config = dict(
    d_model=576,
    positions='rope',
    rope_fraction=0.5,
    init='uniform',
    init_std_up=0.024,
    optimizer='muon_variant',
)
MLP neurons of a small language model. Each row is named by its layer, matrix (down: output weights) and neuron, and shows model dimensions 192-383. Each number is 500 + 25 x the weight over its row's rms, rounded and kept within 0 to 999. Numbers have three digits each.
A block is one neuron, or neurons of one layer that tend to fire together. Before each block is what it responds to, as a language model described it from the Wikipedia text at the highest values.

Mid-word continuation pieces. Inner subword pieces completing a word already begun, often names or rare words, e.g. san-ct-uary, Ten-ness-ean, ce-met-eries, men-'-s.
L4.down218:494456515518492477506493507504490522537504534471450510505501486503521495514504491499500560522515496502465503519527505533558506454545468510496469519492489540460523543484469449463520475530518480445483485455478482489511522500506501504547500501535530531435521519498511477529475507515488469450492495501482498508539478533473497509493492516490464483516496496486465481508479462454533539510477469510476475493515518502530486519491525482500489570512472507552534505500493515471551526525525478515442515519510528467483510531506490559537516493501557527481521514489509491520501498501478535522
L4.down535:449492527517459450495498467479483508499516468521506463500542515481417538504545479485525516512482496488478519490551495494467513526495519529507471531488516511465520487452507514526495500475510466496487508468516475508514479540477526480502503502476528503504484499458532518493471453470526493465495490455459497510493482548494502526506500502491523458473533515518497521535515482478498533527485541454448510535497474502472526483505477468521504507453466482545488544497492530498540519509489478500457539514467533483465502491492493518516470453512521505506513530488515561495502541466545516517
L4.down643:451505487480534562546484484446525511515489504483550489453496461484460508502465505509497470488507529516488490519459491435475481528497474453538496480482506519504491468509489483499447504487527545499563485548503458498501525499518503495540481505494486475483475559486496485495479487528499513468501485524497481526506518540502504488478547514499520507502507552478447528467533500476497454498488481466497484539478485517535565472456502486526496516481484510518498500501474534505505488504500500504512514518552488501470517500517529491500488495516482504512495543521468542501522467541495490500
L4.down654:498467499452518518503503466487542509531476520469534502472521524494526535504493528516463540483486488495477479484535487476443492483506492463537476557493498487480483516564485454555517515454517507511487506476474479527518492512476498501499516461472463513531527457513532488488492498495469500481512489522500530502516478511488494518494525493492525496479513510478480495546490504467530543501488546510532516481522508509474544530508496484523505513469499477520510478482506464493541524547483530548531537502475557503553468476495449549521475466544516483521505485467509482535507480493501546484
L4.down1034:443504481534518495510512498481530489511499516509532516517496503471544480455542508524499536483523530529485513499506515535505518455469488539500492487515476503501527471566524513500481511480485478537492490485500535493492510517481532556485500498523445444505503499500497495498490569481499495474524481490486505488502479488508486457481469540561532472541478505508544468497494549484481514468519508488518512553485535520515480496511486527492477518480518519544527471504543540491518481470470525478487529457551505500503521481496511462508508499492515525530508486478525509495452509488512543499
L4.down1090:501526505506467478495487507464478487508472518508506503492478536484461516531447463506474483535487512503513503529502491462535544552530516483520493490501495478470522503513511501494502572430529508472492487521501477477494464521526529528518483491527480547485494500456438523541470517518480493469460497569501474475501509518503479494509523486518519500507491467524505469487493506492469521451506480507511522535508514484535498506485488466534473453505523489527474497503441489497544499513506512546507465537491531510481491458549496517534531508478542537486518498490528480494489503495541495451
L4.down1268:480480528523523521488499504579498527496473504502466458480516470496551521540498510470463493445483491472528470484490472481521449503497500511489491517473528501475485510496518516487560506521534450513481497524467484488517489486478515465482521482524513462490525527505504510464542509478474431491506466503533519461473526500525514529526468489472488495504469523529504483542513518462529486496493508484509465510537498486507436572528537517501515501523498500457517524497514463544478492504503470518520511478488488516532457536495514503505471489491493483533459484463505464458520483513501469527
L4.down2154:491483523448510485497482536471486536467529520475508492537504478491475497501449510504490488492493516517483453482509516518486552537522535468509530482484583549496508510506480504485507522484470477505508514522480519497482480541486471500478471563481514491453522490452513534487487501524478468485513492482533519518488515488483511515489497477537475482496486467539496455513502503481536473510488505521513520484528494513527464497471528482516482460491527484513437507473529488456454492486498508518507558483533465527506508476496488497507526469489519538514499514481516454478502510525531511504

Apostrophe and mid-word pieces. Mostly apostrophes after a number or name, as in goal-minute marks (Regis 16'), possessives (director's) and contractions (Don't), plus middle word fragments (Ty-p-ically, con-ject-ure).
L3.down7:495523506552482538505511513511485485490537476522507515514473509532519466472503496470473471531491480489538491482485515466484506525457503500470537519530495492474451456493466488504464534559451494479542481457523495510502488506515500553472496522489485493515490511530524486508520482503520467473520505468506529524475529523450520506511494496547499503512497502459541533488490513517453444503487488537474525489484505520508497513519505478506530532489530520509486523491501460497536507516507548539464515461506436486496500488477531517491516465501517545524530463493490475440479505514479476492
L3.down781:478503489468501521464484460499509498529523513483461483482543496475547509474507506478495477488549475487534537506486511470464437519516528481481543503547516493497511530501536502502501473520501512521510482572516517499465500506476507478508498460518539547492491492522555464508519453473528487492516452473492499531543510509494535446520507493487508509485505526490513500488498509449513512477513520515460503542505471530547521493466485482446480504507475512495470530473520470512513469467502494477507508492511507518445533472501489497500524479459507513503507508464544494527481449459566523541
L3.down816:525462479516473487512480501511475521558569517500519505552516499537537521516501473528471506520504487524516456480501512510486501459541481458532512492514465476513530508464451515570525515447534495503491505521489489522441518504495500497517462491506471480483515488539511498471502465509501504555497530498466505514478507493495494529508480469465482475520508571533502514470481499533475486439555525489512480500462505483521494532520548494478534512488495509488475480461471489559502511476522466532484541511507495501461481524495514486464524455510528470508500502504519488478490517476481516520
L3.down1357:515534526477480518511527474554514484505478473505520493519507495543502529482473505539518495500505517526474465496479479498496496490496478490534505501502512489550509503516498469457504500543455534473475493551501520439447499539473438485470508528475535522514503475489451509523500473497502472489487563466516491473553507485513518522500524506466480473483503473490481473505514463443510489500463463485565528519509449501510500549523501511526504498458500480524494466510479514499489517506559505551500467552519497482524471523535495514519495533508506496465475521503495528495485504500514500494
L3.down1443:479505509527498517515532507479523498528483508494530501531512535473479532502556491495489541485539516531491503486510532518472503543514453525489483528475465471498512516537483472481475465443550484467488483492456504522496501494473505505477516516492523466526517485503489491500488512517471521464492473523469464492496462483506498485524544479487531497476524522513485526482515509494498495493496500482526505512505486492509473494491505552537523515514485473451479478478490538505528510446457481507518467490526465521475473474493523493510468491495556505538534487458520478455504516502536506499
L3.down1519:545486491474517546474490453494484478461480533499468496482445492522485493502492444511539485466505493452471525489519519495460535497470507439471486530440470451471500535515539473467452507505493471477496484469516504476471474481499486507461540500492503423472519489476513450482479472490490487472504531507479476506485511530489493511503535510496467516497470481461486521507495514525484489512466506507505517505480472487540486507513475513463510530504538486475506502501512529552508513474498454449518521528513518467472480466487558547518496466501461534507543514496514524473509516511513516524
L3.down1969:481496495496497494518499481486548497456493526482551503509533487468512512503483465503471558524515516498506457529536505489490492453521490494455520506487476500487486483530511504470512499437518490464479513494492490486457516457471489499497492500534491477522510515545516456483489524458515498477510463484519534490544479478472513505500492485483545510497494506470483548549478487479475500498519518506465499497470535483478476479484498510467497541478486481547520489481454492517478452494474397506512522493531481445477486527492485487458514510521530529499464487452516516497490507480492475525
L3.down2140:477504461518497510526469556488469464470502474523534447510492515494508487480532544552480529494498525502482507472508515495520459499559533464470480511470452511451480526491525525473505494450469485509425484478525482541529453503501506456544534530533512479502481486537452496511478484473518491489477489501464441411498529527490514499536489495494500478497486503431455493479465479509498543502462519507499489496489540483458501476483506513527480472479489450520513509462500510447512488492498472503503457512509502452490504455518478487502504460485528505533509490536471471512461515502515486525

Apostrophe in possessives/contractions. Apostrophe tokens inside words, mostly possessive 's and contractions such as game's, It's, don't, plus occasional mid-name word pieces.
L4.down173:521486464497515503512495493480464547521442508474494506475521495485487506528517461518502524496497507524519473478515491466502504505507547473494489500509502499479463540527506504521496461536529500495495512529527520426506531515558536468476482505553495484491491503509494534519516482505497499502483542483545476470475512515542480505554505504511502525537505488413490463494483490524470481493514495549494487505494522456501512463469497472530484508519530520456491484447537492481510466493506492501507471505516474507489484525490496524468469435489505511516544494520466466522486499462518519491
L4.down282:466543522538532504519495488512478454517496490519529505502497472474488541506479479486508523458507452499475536486491479495511480477529530493480477504538505508461491534474511513478527470512550486510464488507478491507522521478457508531500508504505505524523514517497493523528467486523483527505497528451492498473518482519515507529541497525423451484482539481476520481489501540504513540486508488518533464538471505487481510525521498517531473568502482487523477469509497477503518493494479475480484483505490515480480466483541475499472524525458518511482485491519531520503442523495505547502
L4.down629:564529504497482537542479490490535518521535473482481509470454497502518516493449472509503505505515587512539513470523507502517491523491480534465467549537500447517472482520492519490546521531506478473503517514506523517475514470486521553491511487470481530503507511512514482490466474554476502506522516471507493496500503481452493464512513552501488565468484550456476454541504499508481448483470525506516491492535567506521479504496521484470502520438465514533453500543474492558560495452489526498539492510500443516502452508547502505502483492499509483499500481500489500496503559477563499493
L4.down1025:516507474486475504522484471518517473526501514516530529527503460508507538475498509483489491483514482474497474436540493522522458498512468528512478484543504520465549520461501517509457506519458500485513524517497510493470485537509500512487483469533503498490506499432503445505528458523455509518515503475493512557494510517514534553423526497496467541505473496527486469493519512510508468493503524523448535529553501480447517500515516544512479515506534464526536480520482538513467482489522517497505514505479513516489476513480527533490526523445442540473510532522494400524464508479545484463
L4.down1065:522515494482578526509540449498502500518521499502449513468529515523526533513459467477480500497532491457503468456509486496524528513460494522503469484528504511559533499501497521435498466496431442484463479523459491478509488484497495530521454488507501479500456530517526463529488517467518491535499547521507532490517475506527526493502475534481512465501481518521541525544497547520494458501495501515435483517464546483492516497561514469490492510480467473520462496518471512522506479476523479469457504493481494481520484485467541481490522508492475545501489519495523537498488511520517494546
L4.down1528:496523499467479526522565517508502475492506501499535464498489530509485571518496480505485508528472510446494475530470509514551522478525510511526498495451504535538526519528502495486490473498504487498480543525477491496506479541482463509518494480544473551494466581510526516517496463512494528484479480494489471470493514551452484506520505496486495465503506494516507486499462478532483491509496444517458457484506521497489499500468498499503502498519496487503452477520514492524494504456494499486542514501511514535502490501534521546472504493467553488522548461464460478487477474479454522475
L4.down1616:516491541496516506519530506489490477531516502461516464506503520489545494491512501488495509566557464534507447489462477501547528547548511488507527478555543519523514546464529517501450518511513461482508524541498460501500484492473494469441489547478530472491489496490470482536486458470481498535493557486544493472498527481516506457480491512506508507482495477496476510495521489472500490480521538526514492528497462471526507559528524439502486475490528465515499475521498503495492544477518466513487501492468537488474480507497513479481491466487523547451516538507487495527513479520530484500
L4.down2238:523525500518488458514547473518486502487475475509535506446515521518530539517530517474491534467524474536533531492546513478472538520452488497485511523506509547533523494491504512480465445535523527491543473503492519472516521522498502473464481507469504528478496475535474532482524535463514506503496494472487540507565495492484497465551474468436494477513465487435520520508498521496508514474482513521459511461483522491510488522502520453448486514528494526511517439524547499499523489496460514487499528531477513505500471495465517501486510491502499509515488516465507494496524492539503470482

Apostrophes and split word-starts. Mostly the apostrophe in possessives and contractions (Sangre's, She's, I'm); also short function-word-like pieces starting longer words (her|d, for|efront, an|xieties).
L6.down925:500484509482480516493497483456501484466523513531519488490475520502481520456528506500496425499521492524521467544514508509444485508462531554465519508476500496525492527507490536498509515497505491474534508568518514485504458503494523497537475467507499472491465510529536527532498473502496468540510467454483490482521490470474501486519478493528486500543470509490469494494526482482501536490491505513532488475475511474484530527512483498452464500547541554508467477487490498508498519485567537502497508506536498492528491494523497532421476473438483522499510486499481477505488468472500526521

Preposition "by" in phrases. Mainly the preposition "by" opening a phrase mid-sentence, as in by and large, by 2013, step by step, Finals by surface; occasionally of, with, the, or mid-word pieces of names.
L4.down27:489532489465529527516517515519484532481519457535530532481483480474478499474489474527486460487493451455528558501469487451503519489494490521448519483454524484471510475468529493497464503484463554471566526497481525498508521476492473494528481516537537494522518490514495521505511494505522508493549507501522490494487497518503468528498488543500484502518510470501479484464516529504466507501547479560536465547519529488529490511468530523542507468538507528481484501512499505518478480513484546572504546493466489487481487496482500477495536490488502541477505468524485505465508483530510486514
L4.down216:548458529514500501508478520525508491514544493494505489470456486503533478503450514535508483516499469440526510483527459542521474484486484536551464504532470479490510496509531509531497531484444471507569511535501465510524507523478499479479490542499498471484503553505449453485465528445484453486505482485484510561490502515488551530473478519514488495510524491555530537490474493550514497495476512494522500505545508515508486488480460477500491487491461533500454482500504451499514494526486508511493526505466494437506472500514545529483506476495525444498484527495541515504486519457521457543
L4.down929:450500504495466476507467515501530519530534508509552484540472495521503511516500455504521442519539512496458525523520532510480511475501484471529518511453495500507472514514464516537471494473498525503477511478499482482491515446484506493553496488488493501439489446517509525538529523493518519506533477512525522488490508496544475440529497525461529508505441514489515535520478487507518507475490497494513531528511502484513529523486527463494494522483480535522518543509557559494473507515489506494513493514460488507507509464480508520484521448487513485451530479446484500453499476486503510485
L4.down1096:516527518488514496462506502507498507499479524482542496535493502490474540485516493515473494476508484494479485495454516477480512541473524539470481544494470514502450533485498464536496531485543530491506477510475535532477518498454476495492549494524491480527499500479509497500530501491531494478501488448500493498479472451489469509485480487444452489488488553522509482482501510523494526462510494506491490461498512534496490506494533525537531448495513524494511498491505489508530476536504523482553504485477478502504467555526486523489529536501517487513532481502483468530533524518467519507
L4.down1281:554462510513528505508495468458521536519505530459488489485486513504501480473518490508525456541502540522494496470524480507543506529476490452503506488500508487524504470454516502505493502485442524454534506475479483483510539535503509525530471535536476527502492553492467452502515476488466524472485471485489489548538509459459532465488475525542473514477471495530508490527518494491479506508486457548477512559486540524519510523496515488538511474446469479488481478507488549503488505521488483545458502470532511509497463525554472495474497481511478511471490539519494496490519501532485534470
L4.down1840:481527468484484516522538472469505528501493514493545471522518520479493482508460485516507485484497496512526530509509544513501535483482501529476452475524537489504508498477477471496475501554453530470533476484505509552504526501484495491533426497510456477497547467492536490498550477494495501505484452482503467477498501482429518527522480528502488501537498537511521516521528549489542546528506480488520517533493496476489521493503501481504491435527472507539512493494475522506509491501528495528533474518435552470517496488503502515502520495451453522498555461496514496503486499481490512499
L4.down1857:510505496500507502506464516480482504494457481476465460510470478511495543517498501534468465506523538491514505487518469522516463520547472445495567499516512520498484499475484533538456444509522488503536481518489508520479525537499469460531543528503485550473482552512513563500449507520494499484479476497487504465534508496524523522459538538504509486546533506519534491463513507524499504515491497504536475546537510507499502528499530457535504486501559478503522509490484472497515479517481466541518468461495481459506525476522534515513471435516539505465532508488477505491546497498521474560
L4.down2117:495520519514494494481491450521523500550504494521464504491520482512500513445474533519489476531530500551508496461507511475505476509527521488500476522474455522465506533499466489442483531495514519497464482472492480540499486552495509498506500524489504535494494459505517521513478481505484463511492476503491440492509502474503438485478471481486471501511549474518480475502494544463505492511522511494512572492523530507507514472496493511451479455498524483449499492521490481468497486509504521523510571463500497489507514487510498493494472494507482530495526460468522464485558523491527492518

Closing parenthesis after years. Mostly the closing bracket of a parenthetical year after a film, book or author, as in Chenda (1973), Livrea (1986); also final word pieces such as -ion, -ce, and heading equals signs.
L6.down1162:475500494508458496488471539487507515486493503536486506500492500526490456523504499480482486518480507512472485482492479480518534496500510481510431527495504522562497481531510509506489487518524530505479510509499538504490524496488525486524520502452481471512466515466523519520509482518482550470532437486511488515498508518509480480517492506470465445444499540524506504476510497510486476498534481478512499501511487487464487504527457497496484485439517559543501542498471474523515507489434510550507488513539545478483502507532499496507511515503561518505478498476492505486501503478509535485

Mid-word name fragments. Short interior word pieces right after a capitalized first piece, mostly in names, like Kan-na-da, Van-ess-a, Pen-ns-ylvania, plus some common words.
L3.down240:474517543494493482523510501482520519513477445488534519508508495489467500494468484516466461463514487534530522487424514508481451456511518487508536481484501476472490510481473508503542567493477496528539507527546523494477514531483526504537504520498490481536485514475481510486537492511514461486467515480451533477532513522490509472505487550488532502515536521522499507486478484490478497543502503492529534504535502491565544540457569528480523494499511436483497502517518465502500494503495472500493506480493558494498517464439458496509504535499489489537497511485491469467535485509518494492
L3.down511:480500505463538525516527515568552498531519514530531498486500477462521544431499520488488555506517522502552540498496504460458491507510477452499505469534503514480492502497533528526525478544523496463478544500461496480554475494510525485486503514442518498514488512474445541489494495489467477477501516485494529450481495515510511507492510534486465515504494487527500468520519512493513532507536498517516492506449485452490519448543541536496462512491492497453551534525525495514533493488537502494530495527546491476486494505496529482501485509483482471527516495541514500552522548493522501480
L3.down759:452485519482481483500527490536495521526527537478533470512506510520552523547493504502465526507461477526493522509548485450547488474444483490494520505476497547527520521467490472516481506495498510476516489517553548481536521537533483539528545510485534517475490557497462504536468536464486473497572487507505503504448535520514528522524509504501472478541545484521487492495475480564533461486497517487500479515512474489557494515499453473492479488476513505474485462516485481531477498492476505502457556538481455505518525479471508496471557540520506486492532459523470490522541541509531497508
L3.down765:502458476486492508470450477502493487521528501515444554510514525482470463478508514514533485477503453493523482509515494511525549481496550493481455487505520478531470525518501488496483513481480491492534513496472502452490519498482490535497468514545524503568520520539489469461491516478528492501479534487490515482469493496480492498505524510506528476490526483524502486434526486534467512514445516502464496478511523496513534470543492493528492522511512487438476520520520490521483485502484518533478516565487460501502505529510540459481496505523510491497472513512540528486485525511500484490
L3.down1009:497453539513468521494469503500513506525481504522483490490479475516512443482483495548492491457488474476494497487516487486490467470524512511511488574516506508478503505521477482498522466506535478541473550490506496523490493474480539516524464527529512508446509500509499472536482509476487526489510501481497495491491532465495506520464472434523482513543497476484482498443530511513529531506479493498502497489477480468508515476478502528476480508480517494444471513490513505537506494490466471519473494444560502494493473516488492479459503549497511443558530513522530476498445548524491502506
L3.down1117:502421499529517527469522463511514495483522515499527539442499538490533525508503494469467522502493465484485476534517500503481505548489529522502486545515475515505494494492533501534521498478475489503520482468480505461509499459540466482514530488472536517494529507534478455497500508482515530497507520520525569485502503520486554553526499514456503522471505502480524524527488464500483472517486493486509481487500539509504494486465514524468527462494498528514492481548509496519504531519472477477526504484506488500487496502498507512552536446451549507527436534481471543491475474500503534520
L3.down1381:486490483501472544481532488499482500538463484532463524530543501454519483508532485460518487504544464502497528499499504478487469514470540509495511502538482465511499478465489500452497513504504480481502491486526528534475470494499516491560467495507553513516461527531489449544498486474479482512468489491506506498451459478493448495475506529513509481477483499518487521467517538499483555516478501459516520511493426500508499508491519473483491506488482502489528477509462524488445547501493493499448532481494446516478516486504475487501496514539517506497512516531517514518528490538494538500
L3.down1494:512525480495461463495488504511540472535531472508497506552534526504486474508487525548508512523497531486473524491490509496516497523528452503508514438488498520491467534486540505500505511488501475470497457517490551492512508501493518494489496524488519468488487471526451509506517517516538518466484477537498465518525520506508463509533476466496511502479520526491490531473521504459496542515509442496497498522486513502480546481494440531529478488503487495440486518458500491502445464467537479524503446535502519519499543470520492516514532518482484506484498510484489484459478494477467493510

The preposition "by". Mostly the preposition "by" in any use: by 1995, by saying, step by step, scored by; also other prepositions and random mid-word pieces.
L3.down10:524502535548482505467503536410511449482526540535528498525504499464496513504486555493512485478497498521491455536476549510516483453537479493479494456501481483527527493503503543538496506512505530484481465503523514482470453550535480464553480489452523508480507502491528519553496460491504511476470565485514464520528472499511474486537538501497515523484530536532529512477443522480505517535476486514481507531526498522505526508500499535550508470466505485522468505501451535502491502526533480510499514545504525466486517511474533505497479442499465546489592481500492466538524472518444483484
L3.down22:483485540513519483475485466457533490502538466553495473472585509487494495502475545549509498504521537500562508513509551483503544503483443503438471505501505542502537496517523522515468500509538488504487534469498519515565478492482535515553459492527488481522514510509454519484540487524508495536496505515491519448444487507515459471465511509500496470482493500533481495497490506503518531528508482500451497537512502509483482472510526530507493504468499456487502524466501489499503498515543512500503499553482531477475505534492495513511542488536455519487523506462514462478531551485505516463
L3.down1033:508519491478489480539557516478509490506457511479534456505534504507524508504530506505482499497489481527512480511471512463501535566503506493468474466516498553489446541518462517535494533507496461463495569475478493513504478518506469524464520527504440484493507472441512508508473525495547453528529522498502498538488473504508497480510508555531488508539507452546463489521480510508495524495539472500504492491500546497505514505563502470517487451512520503487536500516496540500485477500424493471535499461460490517487534505450494503550523523487466506505510463480496475447505486519509523471
L3.down1321:483476512503501488480488533434511480492516534488487487498484496530487499489501513560510463506520505485459487499460473468520512471538531473502449490475502528500481492471526474495496505500505483453517466506514482428530486552514469527474489500486515475510493464532528489495512487477492514495479488513463513501518507500510454473501478522526449561529465482506483441515504512518467511488506495532516474512486478503489486536458511474483504487470490501468466505464465470526522484502505524490491462557513478538472498493539489476495502506494491532453530487449497510518508499528557507487
L3.down1585:508510498502495460532455549473519522542500521492482454495517479486513422509480529511502519528564512496498509498448505516492509468503470511462461502489523491458502496466467516549470520473492500536496474478493488519543475492488468515469538497500467469526502521551507500492549504497523456495489489492479476509511510510518463523494540495492524501495547504500508507484504463572518463482517515545531475486464486530507539527504455520519528489525513489499526525487503498515461450488461528556546470469491521493532497498479486516489507484516481513540481516493483494501518473479487537497
L3.down1782:477462486506532517540492458531527502530537505519508522458528515475493502502495548475462465526489508515522511538518540519522509478491477553440481548503480501472534540522484479507509516483503508484526452452504503514503507544428546490498493533483488514508525464499539511538499525467517529467492501460491532487543523484502502501494548544475503547455501484477477501461502506507522524488534464497494538528521549506459487509521451484503507485529515552524517478549474512521516519516507509499493457486499520501537505511466528509455495481523464484512504495496471456480525505476536502494
L3.down1993:496494552496535510489468526543483479505524515537516526475507504529450479476462517521474469485531454527478512479498478460487471506483513499464517527532522530479492516452489489544489509501461482527526498456519508530472495517476501511542465499522515502507476507464489524483496522454463486497497503481477475469488484502457478529488511483481548481514511474514510481491562505521523538510470481515498489523527494542487422501528519499506541488509522494497480512466525505511537528495538492485510489465519513500477506537479504526454520524513484516473450470486510534492496539512476534463
L3.down2238:498493491504506465480506442465528494513504509481544484480509526483512539550496479510490516487521501519501395540473507502492506512512505558525480524488471468536524515488484514485523529528552521459491517489479478494508436484492479490527455485476473477534508476464537512562532516522510501510464487492495526501509559499520485510506526523512462501529516491502523488512522505509493501494481513491523460531536475495516464497507480506536494476465498545505474528473484466513517473523496482514526523481459510475496510487464507540465525492507446516509525510505518537477545484487459501511

Token after year. The token right after a year or number, such as decade s (1980s), dashes, commas, closing parentheses, to, when, as.
L3.down18:490522472472540501467475513470510499466521494490464488551495528523511501487538512521507535501482494488470494481514501487446449539524453505476497491541469473541481513483482502541504510485549483487435499514484497496519498486507511495504499512483491545497502486527495505484516505477489496504513476524517527489480520462460497503453516541471573477448488487468501518532548510503473470468458499503519494545464526503528482462456522533510477487560486509521458478458542514481495501490509486496525522482490510477547508463469520482505505519472498475505482539478469547451521461503479437472
L3.down314:495492505486495523526484526510455546502487484489482492532509472528483476485506539497510526528546487499485533495531500527495474466516503523559495497477478481488487499487491459465488522524470478509442529488461468461482501511530534495497479521487488541499474505475486529499504511513494475524541525508497488468510516514506461483523473475481513441499559462511508534501463499513511512439539497518523509497561509460478494509496465458480478486465528469490502492493533507427494487480504469484484505472516488484509457473497448525521491478446452422505466536536487551515494506491505489500
L3.down1107:502478473512539504496471472465502451537527494476470525482514480477480526502515513510514484496526492503452497512521493524520540449507556503506498474483534489493502490441498509506479515490551475483493493533532490488512513487455485455449488518513471477523516494531471473509504518541482446516459507500509482517514473489492507518469471522507447442466481500512452477531493479492463487498487499456483490519465539523572496501507519520522497494484475479501484502498477497499488537477492476496463480505520501500525529450525508463527454490509494502488487523467487519521489517512527539536
L3.down1304:502486470517511550532479468497516511485501478473454514492504486529504522488507488536485481516502511495492499497466491460526503487497528540527507502488461438500513468455504480474471478424503512470457489478481533514542476466472520465510468511488517484484512551561503453460524500460505451475478502488539486569457490545493496492516502495472536524541544493510483526531464472505514484529492502510530514504437524514537537469471475496506477494515496535499494481544462502552512525545490523491497490529532520488530537531504475481465545478521509519454514514515461535456452543525511538512
L3.down1490:474446487525473512539541502533493512524532479506509475507524468499479513512448509535500500515478512487511518486510474539495434494521470530482525479552494489482479505522474455510502478487492517514494502499508493508512492507517527509477454506512526504447475484537532483491508502517479513518487488525492520485519537482492485524448500523521500478480539508479533500456539523516510494448498494514524531510526491471506465515480508521475477457475485449492518466507531491466496487460474475558524500570485489508479458504492465525585496455522501515505509503464482488458521481509498537504
L3.down1717:514498493504510543484557504452538510531517493476452480481501506511505518497543488507485449439554505424523487518525483497471477543479496524512557506488486516488450523523484480512528517506498529519493506524495510513525555485538506488500506491513502541464499514532470504480446457521495508471503493497467497491508495493485517478460488524500452495535441532526529494548540500502479478509472489506545525516472477483498499549458485500531497534490513525519443496524474484515484485487484527502512504499515476489517500521491514483464499512519509492557526509449460506508513545537513476458
L3.down2079:500511523527523531501472494519492524463508530530519468554493500553536544497492482496491504482533484502489527496492496480527489533527447496495539510503504481469515468502485461493494496467473506536486504525476497496490507494506520519510526451516514455475451421482510488480502460522482474508491458482498494506454452526477524475467509497488463501506530511513501542526533487519521462460513513494481547497475451498527510517521486491532509548452487462519537477488487503474509484470462506535511512505514481508478481507447491506495515446553487525447497497445486506534495530539486525512
L3.down2268:530521502490511484509511498523480534492507495457502507534513512485494531496504495517485493466484527504441501430497485518540488514472504505510507571476462499454477513485513478505505505434502533551457504484533517517527526482455485491510486503574517484513508504525514522475479547471538461479533509528505493440453509519506540489476500513486493520473530497537488522513505519487569487485510471522437492479494506469528433489519507480471506485484499529519526488505483474503524484464454494539512495490496500526512516502490464531510498507468491531477477506490499523511528452515530499501

Completing fixed phrases. Predictable second tokens that finish set phrases or split words, like according to, reported by, early on, prior, or epithelial.
L6.down2085:495470501487529480535550513513494497436488458519530543511517507458518467481518514461483429521476486519467513506468480519504518462480511494485502548528507511475481509486508485483473520530510470518512462496541534485499510470559483493497486475542457479455505499501519495480540485516521488486554520491482487526473486490434491513505497504545530510498505506503507532513527570493499506498490543482522499500507500478505494506503514482494499464484489516517478550516505523464518485475519472519492480535551460465517531519485505495487463493450503532512510504439495503523511463506530505469

Mid-name word pieces. Fires on word-internal pieces of proper names, such as Luc-a, Gill-es, Mans-field, and on table or navbox boilerplate like the slash in N/a and the semicolon in v; t; e.
L6.down495:490494522449472514484484459470502507507533503511479518486452496533426510499513499490481543488492514509505516494518489468490457480461525535530491487495467510533528546536514517484528500523490523508489497472480505494503489501522488495519484501471536539484464542490474533481482487497550503474486498482554418522463488511521529502497544460457504529520499498494498530528456472464511545482474492488526497528506483495507517514445514525513510483508510534479481490472498523527505512520470561451529514523528456514531488519522491513502503529557501533543509510543525496510543488510502505480